config.yaml
num_hidden_layers: 13
hidden_size: 192
num_attention_heads: 3
num_key_value_heads: 3
head_dim: 64
intermediate_size: 768
vocab_size: 1024
hidden_act: "squared_relu"
norm: "rmsnorm"
norm_place: "pre"
norm_eps: 1e-05
positions: "rope"
rope_theta: 10000.0
rope_fraction: 0.5
qk_norm: false
attn_scale: 0.125
bias: "none"
tie_word_embeddings: false
parallel_block: false
init: "trunc"
init_std_qkv: 0.0379
init_std_o: 0.0471
init_std_up: 0.0542
init_std_down: 0.0542
optimizer: "muon_variant"
learning_rate: 0.0098
beta1: 0.95
weight_decay: 0.0
lr_head: 0.00666
max_grad_norm: 1.0
warmup_steps: 200
schedule: "wsd"
decay_fraction: 1.0
decay_shape: "linear"
final_lr_fraction: 0.0
batch_tokens: [32768, 65536, 98304]
max_seq_len: 512
doc_mask: true
train_tokens: 236400000
max_steps: 3787
dataset: "wikipedia_en"
MLP neurons of a small language model. Each row is named by its layer, matrix (up: input weights) and neuron, and shows model dimensions 0-191. Each number is 500 + 40 x the weight over its row's rms, rounded and kept within 0 to 999. Numbers have three digits each.
Before each neuron's rows, "fires in" lists the words (lower case) most often at its 100 highest values on Wikipedia text that the model never trained on.

fires in: "as", "with", "for", "al", "in"
L7.up144:533530541541517504484495538498500476560479462501510430481486412532526520449560568550491486546526521518431497476466465500418442500510477505497474554492600501485487541460418435519529504471407504504466497448472479484557474458471429441463491507534470522564488463520522458516460506494481509441463453642472468501495481526514452507493473450519428438513469483536516527547527487535502528509556497514469529501529401526448471505438485458559556454516518528460496506565469516412518505466499544457444548426520526515533543527522526487484483441552509460464486419604449540440511518483514570508

fires in: "in", "on", "attended"
L9.up559:428479499499519495496537529527440578498557562507505536503563549502552518447421532548437483551468495461454526596582498554488576555507528487527491551479465430486452514470498428539531435493509483513482471480538508547471452545485483464547499489505406528467494487481474532529506549411524621490460422507548488517421520565443480524498458456493456539513487587496519491525534544524477508512446543469494502455479425511528488535520449558467477485481518517543466527525515515469529477543471515472440465498549495599482465520491401485545510546495501517521428490548571486537513495460517440520

fires in: "many", "most", "some", "several", "multiple", "both"
L7.up7:586475397498416560507469526545485551477492514568480514466478591459503511512516493468532499500497491521508525457533537583566532496519438450517528492481437480495469491508508452518545548535542426525457502562463521544511489543576535516516575552571509467483532578540496559484542453528519538550431484482528496519507577427479446506447478519466490517533419505546457537486504407386522464462474543533484504546420491484508456509496425533527480561490537554517481529523550515503499474500506464439512484510471498547489459533504438483468453508523463545529506531406511469560466493484469488582

fires in: "of", "isbn", "different", "result", "third", "first"
L6.up210:566418560426521460520526535441511537581465515448481499469475520462524535519520514504444499571459487521474526501533596519477468459542531549500577450472492567496499477541427498449513433507515450473517477555502481462501558531484555472511457433420544494458485539502548541484483503468507428537494527432427532504499470473454444524526444485501539488492490459412445514436451487521483508531512545529460502468483516515605566488575550583483476475484401503440449486458498462454492516485500481540524538511530581510531555462513559445515498482507512481544520499518469534424563552502524492441

fires in: "these", "television", "there", "previously", "theme", "that"
L7.up696:478490514474516509486444535529512531473444493546489519500417467577536486563526474461496465508534525461523546515562532504488508483485487495561518479581537552444505467520468489484585403551492489450507496535617411485464564496500478484577474523533490571502498501476464478454452473489560471522536539449514594433468532455499507532481558523400433494465476502437525454500455464475481530448416481542433492473506489534561513536482516477520471464603471469504511467520476520467520490501555550460529542454523522512541550482453583438477523458506456424499539520500471450581525526489526502557

fires in: "won", "took", "did", "then", "went", "gave"
L5.up84:444492494502517466499577552420476535468475535542503439465517548487441496476549555559521543472406414479444497562466526564535499526558498555488408462505498471495510540454511538429490529521480516494496486494503524572451537518557440581545547562542513491475563563432491453525507468504526524567565496467527470485513499491481534510479449492539500483522545504470490461509459490485533475517526501416483501491453482560497469535569527443465470476456505451425513499517597528544458477547517549492567554552556445475465536504504491482466558417455475462555456518519560552451535546468521562506

fires in: "later", "long", "never", "now", "lover"
L2.up511:464483565449525517474548524543490515423493516521563511478522545513450489508583529505458572459429473483498509503504585471503457476570433513503505512435545491540422489508463534512450486461415404535537551509461473457497499554538567479532497403555460510447545444474529555532543458527467492566494542490487522518557519471434499412494479509428532423500511516543513516433500544459501482489488558481539535533531494463487564552422449458537531476459529506507447521449507476483555522516520493428520577453511501524574484511429495512521548511549546480530478532491504552540528545487546430478

fires in: "more", "most", "many", "both", "some"
L7.up626:506491491532515529516495531433502476497504475464447454504501512451422528487563535509488459450522523495491449526458507519541466496452573492533492525508422420469449521477518526546558455481514523494500565557553472499513472526520507494537555510514466495492533500463381507563485474502480541499370498498541565407499480474471484521481473431562459508493400488534509582547548493566438477557539488503472530524505492451445495423445486465516545491536476592521474513506450502553465508527533480569516535484493492533489468540497365476508516541483523557499559534523439574569529528492504440457

fires in: "these", "had", "were", "half", "two", "having"
L6.up425:580539583492515424490456451487553555508506544526458495505507497549500526560576466483529516535482516569465550569454489476446512477465544492539498538479571535525543542548514548484558516506508524514574451517548493558516512495541474462533477515412532512500525512463467560482461467522489537507470473468471467572446514462459451497558492431525491448459472548474530490486529592561415524512454495552515462503428365436558518492472517525504453527585499473469471498530531479545527495533503423443492473506523480501483472429498518451449519463543456467457447453433451460537514540538526505461

fires in: "and"
L9.up46:577544436501495481581507481460572464553491475489499546472454420499498547453471455474511528617465493530510494480496480523512473459503497519444569506435542496526523504518528492501504442510441397459430525454556513545505508487499575517503518478420449500534482537482478514494535463516425444428512481513539481575524495508509483433457490523468575538523505477479499519452525484509485397447543455523469549491478529516465542467549466494531514560477518515479532460423472505471496517411492448455462514507495457524557522483497474500519445531505568555486520506532537460483511673520564477500

fires in: "from", "the", "within", "following", "date", "into"
L6.up203:511517533501442484550509466514535442501411512535520541518523531545516495486513553542515569534489498504503454509500485491439459500533449564482536456472426442541509524523533474508520494487415563420544507571560555529433594531505556500519531470497541535493466474470519438582520478537557543445512502496519451501490426477450515521453524481513530512529482580525515516526514444500455558455543501472473486492481537445588539492523471475556445487517496465490491456545498416505466497537486550421473488518536496472485590468585541493535502498501482573541450584436485481478607460472448464571

fires in: "town", "city", "former", "island", "state", "village"
L5.up15:474510451548475496501516470502455427524550496490476542548505443410511507491494471524465487530516477539458492555533491463518504536516521513487422489518470509468554525461502532489533538553491490570533464544619564495521513450526548517602561488484454538488499453551507535436477543539480572560536501507462515511545542480513493445511480461525502488583516437482558474497453541474553467507536495482528532496468524537442468437517488504475565531519581494557539581533507524477538491532516552442498605526466463487471492504557463495510526648554516555448502513480504466594488500528533460410

fires in: "of", "among", "for"
L9.up413:511582448469425524464538455478505501512502547510528528518526455586442510511445500496458451540450511489477500565579528503540479586506511434461531505502496495451547501466530478557524509476447502398472511548553469517521440514464476561446522551512436432506432449485442498531438569496501512537537514510504464442470504452476485537502502522518494531526487501429465557521526430493488416460427480549454550489516455456491509495531594478491490505423550540503503483464518491600463488445505535446469506489507469413519466492452536453479491475598536493543460596516518507455469485438475534489

fires in: "area", "town", "city", "island", "park", "village"
L7.up349:509479461528486502427474520524516470517510527494526522490493467544552512518523545446455539546591459485485501529456512470517539479525536499537495468519473540577486516490506512482481494564441602511518532491470522543550530511511455540542460529420506508510494468507495506415486575468454547612507512493447553502560518434553537498465499467581492472526533512524495569482436464476510531454493457557526480419521553537476479497405482519467487583471557508503444500537516519487496397479485503519511491370481451498527429467494560534542542469464529553412498470509438541575505423471488459531

fires in: "that", "of", "with", "on", "this"
L6.up170:504512514498466521506536455519490523555526547506480483513511423519555458434493520538533554575554475456485459539488494516441531485483506548491487578484487508518518459514403496519489488484513457461542565485510462507464451542562491558490532495501483465528486455537501515445455566489482449486487489426482420482556520448497523511498499414475490518517453430513523466482447514512564495508559580574469555553520522541539416446493588479447471508503526526523489520473521447500566463574574498428437600489482388542494451515439456525523443554472498477474561522544496462538568520536484544460

fires in: "for", "on", "former"
L10.up191:525583471524504472463515489533500503472492453549492474538558512513490524440593459400452507478504577556513425477536533483534563465505535478453547504544557466476478530489520499455516502476475454434525522544629449536547513510464446516520529555468520482470493492466503508552587479508509468490434522490494459449476540508530450554509427432554487458535507527486434548597436522550455463497465526479544600486554488491496480457539524544526519437492488471553557501499487476577539447524472514490435518494545396510533433513521498479511533506490502550473534540459474478454508532493498583534

fires in: "as", "because", "academy"
L6.up94:475419506561468478428499547520498544516590453515497441476457504556512535504538498550501528453532447504466467442542473443411481489446543572473519446534401547465495468495494515480474457556493504508491504551435518483481510450433495441530466507522457541492476496469533502528518446581469489530469481469560444527461509466542569500515438503524494520586472453458534478532451495493472523497396558510481477563514440538447475469476502437521475492496515470501447486538538483533406557520456503466534520570526460520545467496503460499417524486461421473531496496525468482411562586462467522475

fires in: "been", "it", "be", "this", "while"
L7.up398:512445533466462487551526424576512484506553479465491554537548476525571440520543554507492480473506484491538512483519475480514568438511434530482532506592493481466490482457468493468444501564503459372525524562483477529499477546466484519486518492505492478475527575485493500430511551560492471613468463540466455511487553491549522528464452447539519471526495481591502488428558489532476470452468489496489528521550480425475576489521445590530476470604509472496523552534499533400466518507457552544513547536489544511483491540424482472568475520481499541514482513485471479491581563472566519514

fires in: "in", "on", "omaha", "m", "mark"
L2.up148:459457484477491538448409499580525509493477417488546519485510496551516543475508449520512572474436442508558470417519503477508475578450475528477498501504526502508446512446551449531402504515560492453555478541511551507510460445527508512513526510474455491507494498524417479529564507503553441504502439489438534484398496541495465536494526539491507541532484507549545510518530545487477492522483518481530471527547484432500507457467512432586526470474514583573545503533472459527522451533572527536517584427525447471537497530482487516549502444528465560572437411432527487511452493445435555480

fires in: "to", "the", "https", "alongside", "nintendo"
L6.up315:524533493489503445535498502445561529473521523545474480486451536532532513472503521449519525471503598478480465494565521506534422559518532500463551473482448539433467496561517438526404429548579468485472563530471488558477538556515436547561500564455533484503487432473476516528484534494528549528547422567542431502455467437526463552434518479515586522515572489472475502510442466424472501511540553549502556452466462483571561536515506434480517542530469490491440496497485519445522525529492524581408481518522514498446550487476497517565504520474517518525544575459532560469496495498492563486

fires in: "was", "were", "newly"
L10.up422:563502460522487582506478460526564557510438466480494458460505495390477508535520484504526515479485494523579479532419577495470533479461468490511486448506536482533487550518519506484521463534512501513510490452540527481565553471534543547422479532512500512502576476457431483387530453553476576480479504506458559504450451463466528475453430526447490505520457472532562502525561467457500450504517452507506534536510580460499514476484452508447533603477467409525540495539484581560488542511560497530443465506468567533584494550553480446557458492481504459516434450529445534495481494432485491490

fires in: "began", "written", "often", "started", "continued", "seen"
L5.up615:555466476492529464499542538522461480498514444534425481546527518478449443428580526499495488504508539487525501558558508499494516438552495546405461446496462428472537435464495477457491491539542509491497442574497454461574453526534521503513413522505492466486518470529519481490503533541543513592485506530510463549498467484467507502560416452532572521439530520525532501545483538427564476480536452489511573438480505475468504420491440511458531470544508499545472524476504509467514515524529447499508527514558475558505542505479408538486510560551460538555493527594501483550602386459528466534

fires in: "the", "standard", "nearby", "same", "atlantic"
L6.up191:533571559486484533527501487464455539541527485500476508499496533506444473486498484470504535497554458500572417453516507516575480446550469543527573454440529368489424522464493487499522472516443518438459518480538497467518505478468448583555517486500462510503542473512467499537581520539534494462515483526559504478464579491413524549447451556486536509490469522548479528469539434596505417536441506523467493462524490484506474419521454487479561550581499426571526525485514537475508513589504530474519509500504513496457459461573478534516464545563483471464496481472512450531537414535571476480

fires in: "which", "it", "film", "company"
L6.up127:505483523501490485507500491495478504527508495499478459541600566480559484411469548545468538556476504438497479489431542480504538492467483486496515456592529521489491501508480498537451508556485621481500518571482482464556430516452521556473530487540556520495441534541497475522450500489510461579540526397535503430448542527482503533453479443523492421457484482513511534484487480498459560467474543463503447526484539517551495553470451533513513444578503429497528462512489496576526487522463445474462531431442465498531540489426535552457415428501540471512499449472506557572434415472524489560

fires in: "and"
L9.up455:538471525509494421583517491411517519569477590580552515467499508502466565479525527469495494566418520520467504492475551432452521468495585500382559482418483521513528506568495494541549453543525508504486569447493470501404560466483555605562493548519493492492504482444480572484447506497522452462518509490514512534474559447486480413482547519510548558535450516491474526435525510500474461507483506490501495487451498490465398537514489526494508489495486413512549491458537473496492526508465490506528435503518473571478447445509433536463470491485450561460584479496508497505480468516501486446

fires in: "many", "in", "species", "himself", "ferencváros", "studies"
L2.up716:397478505529481491480462529455499497518477505532499545564479540481487476427452514535515521503487414428467504480540560488477489547454453520470485527459528432460525569544586538514451482531444551435474489506524447527408456497480446516511538504491488469472486568481460508590506482465529509521518439562515470451510532452490513514406487549448548485508542491506496501490545451607477522495476419432457514479502555529522521516546432538557490493589547539488520492552438486511452432522498450499596499493435506553467471488491482454560455450534561506479449454566508496538534477551495533485

fires in: "of", "to", "with", "entire"
L7.up574:551540513498483548546539479547529498486504505467451517483540552572533543459540466462478490521542494532502494484493507544455533522463499504557506454498461509534514509511534571494496404500461560524552577484537583502515418448521467477499469503546527507570508533487423473460503520534500541563503415502534499479548569522507514494532546526485477438506464552493466477533508518595464542443444482562507595528472444454574586507522576512530546473529503484490492590508527553532529440484486536467523518578492452461509513526477459440521472466384535515454489482519473470537489612508434525463

fires in: "been", "being", "be", "also", "become"
L2.up43:505491526542518521510485505471459513478499470458481441562507464554498532469481478559561561466519488476479494545497554545485497492481457569475475465545528476497533553578541444395406523496448449524515506472516440420513539501475488549473504516517512474502527525513564526518544486518380527499502530475491545494509492483475557505467492495486417378543542472445508496483452584567414486548440485469549463517522499473553559524509492458481466526504568534509488463525514550476542547492554527431528521508451466463505525520472487423563481470456554530452423438396487456480474503509559469447

fires in: "he", "having"
L6.up151:478466535564452507496419493486539449475491593509516563455455514533529562528548531496563468521475602503471460475477537508450501492452503563520562407423464481537485507513507500583525471480499496514525487501479477427485425498486506506538492469508493592491508454512556547613466468504511489487552466543533537506484489532504525518539387430430530510423440563513587521473561570488508553518537527501536489497530499444501428560477484486447504519536499478556526498564460470486517436451563487495511528480492494507443540469512432458547461501497451517522539491463455538537499515495531427532

fires in: "it", "father", "this", "that"
L9.up467:582495540498472426495436507574515512427437463495473499500550473464455427485483578538476439472533450437478464494530509488428468478491488548538484482498475527455502379523509573481474515544543475488496533498505498529465492479533526521469509431517468433466578519511534462458501517508474437450476470531558531476538493459483490457532480381496492485512485484586507489483471464567453500548478519533544508550511432521521488481521536451511570529565454515430512499456477494494525515375532556448517541475546476444433487500503525489538446502475590447523519507519564488598455515480520530477

fires in: "and", "the"
L10.up432:472540611531491509536491477506501463542490511498473518438464433551508552435489507469474490527475502514557548469554497520469525519491532472431551505510495432463436563543519421499484484427451515452497473531481489485528495484424534595499545520548474540592537421476486493458502474461458480492493525538550507439467488480499519475498539441476557491530484475446510496444492453428494447483540556631488440531508485545513493510459485445484478469545499581526561508492545447557484472546568549480470551570503484505461477535544493477443546572520457535530545516486535606434516535486472518464

fires in: "the", "and"
L10.up350:487517488465472547479564460488542419500489515490466486529486436569498513458513552531514489540489536539491524587452533448508452463447439422486504425429518498489490551495548532473495477451494430470447440564486531534504482483453469473576556545488549529534518425466461548458583480452462467517439532508475507548536483504510493431514457501551551541488451523510507545509488466518441488453507473472468481509441532521588477483525459522519492555526483499436500471453445468449478481503469460459500537557437523434466462544509449442580484530516494566590457463503539531429555567476434483441

fires in: "time", "years", "year", "turn", "role"
L7.up569:489467488527518515536533485464490494456494504447503463567418484516493455491532511523535555516508550475481499492492486479577436371456471566508463433496519493462509501468447524518459441497537627476622502538426420481505513555507526488524489504424439546531516473478510539508498451604568494532513541540443556545479496493453462478516479524498555517556488494515542498519490426456516488510526554441461493523496407526431512553517545415469508485468464537452525538542498463503505561426482463487493433540564469505542489508497485494510467582539551530513514487524498515421518507503485450531

fires in: "being", "became", "become", "is", "was", "island"
L2.up193:490486570510511484463539485424507543400460504518563400514550467488482516504533455538513530507444538446454476450457530428494505518474465443474524412518525525500516443479542411466466492454462455546537484545441395493510392474493541559473472486424509509449549498442492456456444519537513500583498531534448449485454494536408524528504535512520478388456506548508496489461492539484523492568444492433516464544514519491493492521522504497490469479454518473435536458543468531521531485462524507455489554501488490498531418583507509478522519465427589474517473483524508507516503555484482451487

fires in: "as", "a", "appointed", "elected", "chief", "of"
L9.up600:538484476578512446495526440491510511549500484542461432449532498491537507521475536495498527457487526527496526516413547460498512492529478532483445447543500530510528583474522444488488493541470439446446570513525471478487491430515506478443510491564476570420503518452522484511485575552489455561533509486491491521470512522449508433500444491499485519492444472575499449583478496464484487454534485493386521524475496473511539531446530556483616464483499458605481533502532563449502535453560466520529417522580459550556422497552432500528571477530441524509496537471534505462513502423480451488

fires in: "young", "you", "western", "silver", "votes", "younger"
L6.up58:472484564521463543498493504478496490496471475498450598511559512498446424489563501493456503480511460477460482544521481564517478446491473507529548513505475546445586513481498524508535425550524488601474513488445487555460466569502551525549574575506513527501500496474465525478473503479463497498492569536516489562536415521471497467487542585546542505554519465542463443426472514493481450520547530474466539468424486463507562480479492510556484432407553504523531528489527529464490435465454506573621526533511477473509510469568501557459548437479551524547483499507511467511455498623489535517

fires in: "is", "with", "was", "eventually"
L6.up165:479431559528432472454527523550452558461459529518466525435477445494452503541534526522474496553446352473415424505482492498474504447491407518461439466444515447519444493456519488527503504540528575494491430495562465485495469487532498449528511463428557557531494460494484537489549530517538529492515531531474411453445451535483499504487482513515497508493589536503460477475496494516605483499501519482531470549461496469499563459455474458488450473456492500422464561475425547508431489422505516511445514433492538470453476499461553450464493493480547418468532501485496502514467548503544529463

fires in: "with", "has", "and", "of", "to"
L9.up420:530515501526464531514571480526492489462493477470427512495510500495493508479477516583476449553458437538549507504514550556493511439468474508476483503498502525603499496565506503478512425519450467516478555529465508509462473536512480479531456492552437454594483525504532461524567484519422463492472445506479468497455455489484480499509463482579605509564513551485445585461516500458445554407389470530543498553532515517569455499492489542499539451431491513535517526452491480460510461556459469439485531497496460594480534529536527437405468471538471475499527509430515530528438596468479496452

fires in: "named", "merchant", "regular", "elected", "local", "attended"
L6.up716:400450552497485537514462439518446503515478511505530438511559621476548586443497514518555484484539555523480488457480484517456473420496576520522473546475451497543521503547498475495469509543434513474475549533535490422488492468536466554523495540531558522461514528449548571506502576572574430580518469461449451560468511513463428497447490457491523492533512492586473494426432535513464471461511541512506470422503523500476452532533531506542475507500487512454435507463596467467453515552534482453489591459556523547530478561509525485540479471521477535496555498516489500531529466468474527491

fires in: "was", "be"
L10.up380:510525489500475498517512462482520517546482456536477539541567456428536491503538565455520494465472429493504539543537457512497459537554584515555540508524462541534482491576533437464510436498461513586473538474491528511493487487587505549499546584535462439497492590504532492444511534448433542494475481531462564450427530518506548462489492531477522500553559474491561420535485555485529485496467520507494497430456481491524521470446423485452500477457461489546496535558567567589468490445482558488438551543468483543530458554475469477426544513486425488540470456538508584524443545485506514449

fires in: "the", "assistant"
L5.up686:474563466514509430562408465506470487514493416537565477469461458513557521476539511494451492544526540537536458513509518476482480478497496495477556551518441449553459491484506475440617527493446522450534470480559507502535544441489536457521478539509451504508500464491456498494510583522518466497470490559539421407508515467506512503424511493484536478457472471484393560516527510580606442550559470484481465464446462496556466479512547487488499506452535516481577533574536501507501580528551521465444519526478520522517495576500564477508445507445473505555546533513592525451491446486475520529

fires in: "and", "of"
L10.up315:472462441538500494555472466459552498566451520478525469426446471559628478437585534489476475553508511475479525603504571454507521450566495514466550550487439503504552519558419490486495464553450480485475519487545524518475579546542475461490473493415464458490505561477497537527544457492501478515527451518509501565566509494517421566447480511507501479492488503480515529423476566475534493500499541501508472437507491441493520433560548539455428477423510572480467514508503488498449504526386515476452488502565499494459491508517453467575542541507487518511491520515534439510516555549532469455

fires in: "such", "well", "year", "same", "following", "no"
L9.up275:456484540507452554501497492519566588552524501453422541549463519480513379492436545497471483519511406528488480520497508501488504516533456501481501546567465444489451513409493502492553562475480560542511479504557469518517485546514538452483503466458417477451490553471490533523470484518514499476452501533530521450533514478438552440444469534472466465547481544507536550511488523545506482464479516559487454551471498585480451487506542454550526560575533483530466474501395506541566537442472482514533543500505593541477475495544499439528453378541494514553471514486536441484429471526557490529

fires in: "there", "them", "they", "very", "theme", "themselves"
L6.up211:544494543491504509499488530541599561463526466514448569515460503556454484497536506538487477532502481501495430506519574507476570505446411541534463564469587502462433518540477517470543522497522491516494495554552456493525480564494481457503467519532390479447456482536517511478433533476451495567558538442619447515455499532490489559454460505431520441514492521451418456530524510477509440497577469542521516515505560466435484555530483502492502523560492472510527417511549566548524521548484574520478539538539536452488514483438539537505499450454480452537468491513480524530551492442541496570

fires in: "made", "most", "was", "practice", "much"
L2.up222:458489500484417466510467491435502465472541510526472513486535520445559449512472526537535548569477523506444523550475467497505497553478476514495446446480490456460582533452506485473464497540498428482487389500511500509443539522472571490540472495467417530441496596441508539578501443535460427529544503527486529551411504471494430491498503469479430469492550490492500526495558483516484533459395505470587529554452492501513521522470513471451408500534518456501538475547478535384445487546544488502490434506483504535503507576538457472523452547465571472517449450470550548474530489472487484497

fires in: "and", "or"
L7.up625:575456399442488562499498470542520513485474408534544504413529442528524490422520521525564481554454551480510499456471532503495536497564495543398544427504475470389502556537563485531458457491501488482534505492525514497569530536544513581488443534488473538546568514488502429482471539483444445513512497500539478502514467504487482488518542437511559544528466512481483470481513470522529494459542510512488532475511455478563463441485497481516448524461513491422450494425426482485517540496473490483531548529551510547466520507485521492562411502497551591482521393522576470461492490486550433500

fires in: "more", "lessons", "less", "most", "rather", "no"
L9.up292:508510527498538505430495569512534522469459535506481480464525514582482576505505523486441507507511521495488581491469526507520502527474520603453464511549452532505474554490543530487532531500535526538520528533466481509457506465490382595500503480455449538538528562411464452505437480491474554399480545448512468489520421468516511516384430500431411487517500543449558503524539586493512540488466490474498456502403469469491399457482513478481538540490541530550522543466459519502506519483487496504523504440504534447546505507509554499545454520475566440524507541412489556509503520485468446528

fires in: "named", "appointed", "elected", "selected", "nominated", "received"
L5.up320:513473533450449429506526475532484532523501565412481533487479525509514534494479507557424534511508521494462537462458485423517477447489514562507471505487478475528467393532528476488511518443498427462467505560552501433512550521455473493498479486457507482462500553528504477517552553519498501554540541516503530519485574531498457489518537461589528520462530431463481465588453435449546470408553439542547527547528475510546501542470576467531574472456435483457488532476488487525442521479511542490529570514561496537492466474450511492430528539541425479489533541473509580447507460414551594481

fires in: "during", "on", "after", "in", "following"
L2.up186:475462416463572504439518502563528470512544574477566549480470483488471507465504503556465495529456442451510462501500538511503484406534456568538448456511451461506460492394559506515451521525434505578492496487514479470443508458523557489488507454461496520587490503457501476489552537493416475452502513445443442529497525546487454560512500408568454465554465493421538473529519484533518467502490554573467494545563496440555491479494462517515562503528530535551477538527536515424488526497515509503532462389520492453459461529526445470442510489532509547508524495546456462497445515439543549462

fires in: "became", "his", "it", "as", "her", "a"
L9.up89:548465541559483571492501516487501549514438423451487464467532486498535491477558525560496448594433505510554535574457527553411477579524518454526481485525563485506504458567500533486478494510499485481524545575480536381408492500496515495496493479481452588416499481476486444481443545514429494447532524576458534465501531476528490451536542423467564450496501471599497525516523500482455429493505535498444501537502497465495532544585491499470466554517530484455498507455481490500496446468518530524469541522554564527524496479501469460491511527538479469490443604507496496447548517471470541563

fires in: "some", "several", "now", "lover", "noddy", "average"
L2.up393:518484514438466516452541544546480471550434549403518522451507510469530518460479441442461508437486537529520589499493472457443478464529445519542475465500527502528531486426490513476503507548415475503466616592430517494494477558543475526503489445518531443464531543464513416549518498595476461495535537540539490532568542527475528495486493482414521471515463477542541539447467566396499464566522516517449507542462478488517498525424529544496530496511501544513413495474542511489534577455472435496477549510522510545470456493468467538501480498517526457482457481552472514467432593521495486513

fires in: "also", "having", "have", "then", "later", "had"
L6.up569:538479456546539465561458542469514547505531535521457427561488557530530431558485524470490525500496475547471501593466540506536448458487502552474542473518485527529595437547548479407480504510497460520534475446483521475482453477485511513493520450413515494482522550504476553516457542478532452533495485516508510538528426469448491476496467482496506477467473535534568486471499650598499509439453435491494519505513490548488445504486498520530485493530459509521486491513547521515551516518453457456458511469519489461424512407521447465483554409491491550496549468476519574547527499366456521450

fires in: "as", "a", "because"
L6.up130:489473510558483485508524547523522541457467458470447448538577450500581527502518530498522500536515437557497522504529507435454442486565475495552458591525515478464495531494503484470492438528447473509507555475413541450455518393458516477559497519592489586495421505458550534490473505560495454487481541553439495469476474485564525456467466496527542466529508557540560499551496444442492503453459509446453423530426485574597527536503492497512452518568517517562536573470555506522462529452438513492553473502508434526492487478527511533488485460557443513459553502461457541504545463503493528502

fires in: "with", "has", "of", "have"
L9.up458:553521556522490505509468430557500486514477492527418472481569521540472471486428526525475458511503483560492485491453586475438451415480456546468521405549544497518473470452454415503458446510551434537559520503595490570442479459482487434476474454503466551513405460467492475545520503456516499475478507485504572467436510474476484499533473515499541501594514492528475488446489491503553546505485487532443536508516452480589383499497452521481459468514512543480507528499560519488530389463421466509472501508478465542476482471484474458454463498421478462557502456504495490538438517475539506459

fires in: "was", "is", "named", "stars", "atmospheric"
L6.up168:392493577532555511466490487524465546488493473514558508484503532510532566466520515519487441517553506493548516475429602475511475533475491513469480473491532501491484435499531498511536510516476529431514470558539486491507491512465536520510482452461517527525507567479531496559470552508496472468449493578505418426529466513536565459496496582463577519540532484486550560435504488591505498453517531476544535489489479430469518489572422538521503430457540477538558497537597533487430498459522543470402442479534581481443505532452546510520466485570527459492448439550489558494434489499568511484

fires in: "and", "of", "from", "to", "in", "with"
L9.up477:505405497547566530574461497499484505499459479434519464562493528503541555478471525547491556569547528467460553475502506565394526511521446546507435530491512549531526529531512477466559415498479488489585527543445534546431528509381536490530406565551495525495487458497463509520460523493484565479510515541483506524506497512496547526495482443488500560499525511484421505518491500538497494468526516493542559480481477535488478464552487521480469425489458518499512509467553549460503471498460572464527584471505484545437501539546532494532486492443518541496461582403530439556465582478530548577

fires in: "named", "served", "remained", "worked", "played"
L5.up508:443521515461526501470527467456531598547548497483488473558551459463466452480483512528476554529534494506527426502478478469491471395583505512587488477552465559471546478474544428501436393532521429456548492484471568507434471475488514554529523537494434496424515479553488536453523521488508448523548469519524507472474465542463451554464493507434516509596493474570505445584499478530522533467548512491480553492481566541500511565517499492430504507428458530507519509504540550460416551441517499526526506503490518465490590473525448486540467524546490575530467450498529523453549491531550513493

fires in: "in", "of"
L9.up509:487547474479478453485472522480512427501537451484518525483516521531572485498539468477480538559463492498451513498513460537465498541521429560527486516535532512528501559466459455539570497510444601495529493545608487509469509461470492429444475457529526490562534470470561469533474463416452494483478486485433456460495543509483496499480427406469456458581487547512488521563501526465515484493481452567462528413405390501499501503525517527553558452495489489494539514492489515473505453559488508435485511513504458534505514507515522393549495575522434548529547536500531456504473610488581505479

fires in: "more", "most", "both", "first"
L9.up734:560516484549480455481503472551451469517524547519413491533585513509493529496588451507520485526486527515466506456435538514494448526458493513555481521531472529503518464583527452559527517475486493509487450526488508487435500433472514559481432543491490549472528512545564450435486547497525534410454552458552484558541508497452494571507500587445398448509525556506539509562563525572537510501459495454462568529492533497521409489469511464488447531462570536492456475525505430472483545503526484507455500540461499423477512439491529465519542422519470452461593553480455477534479531502459456545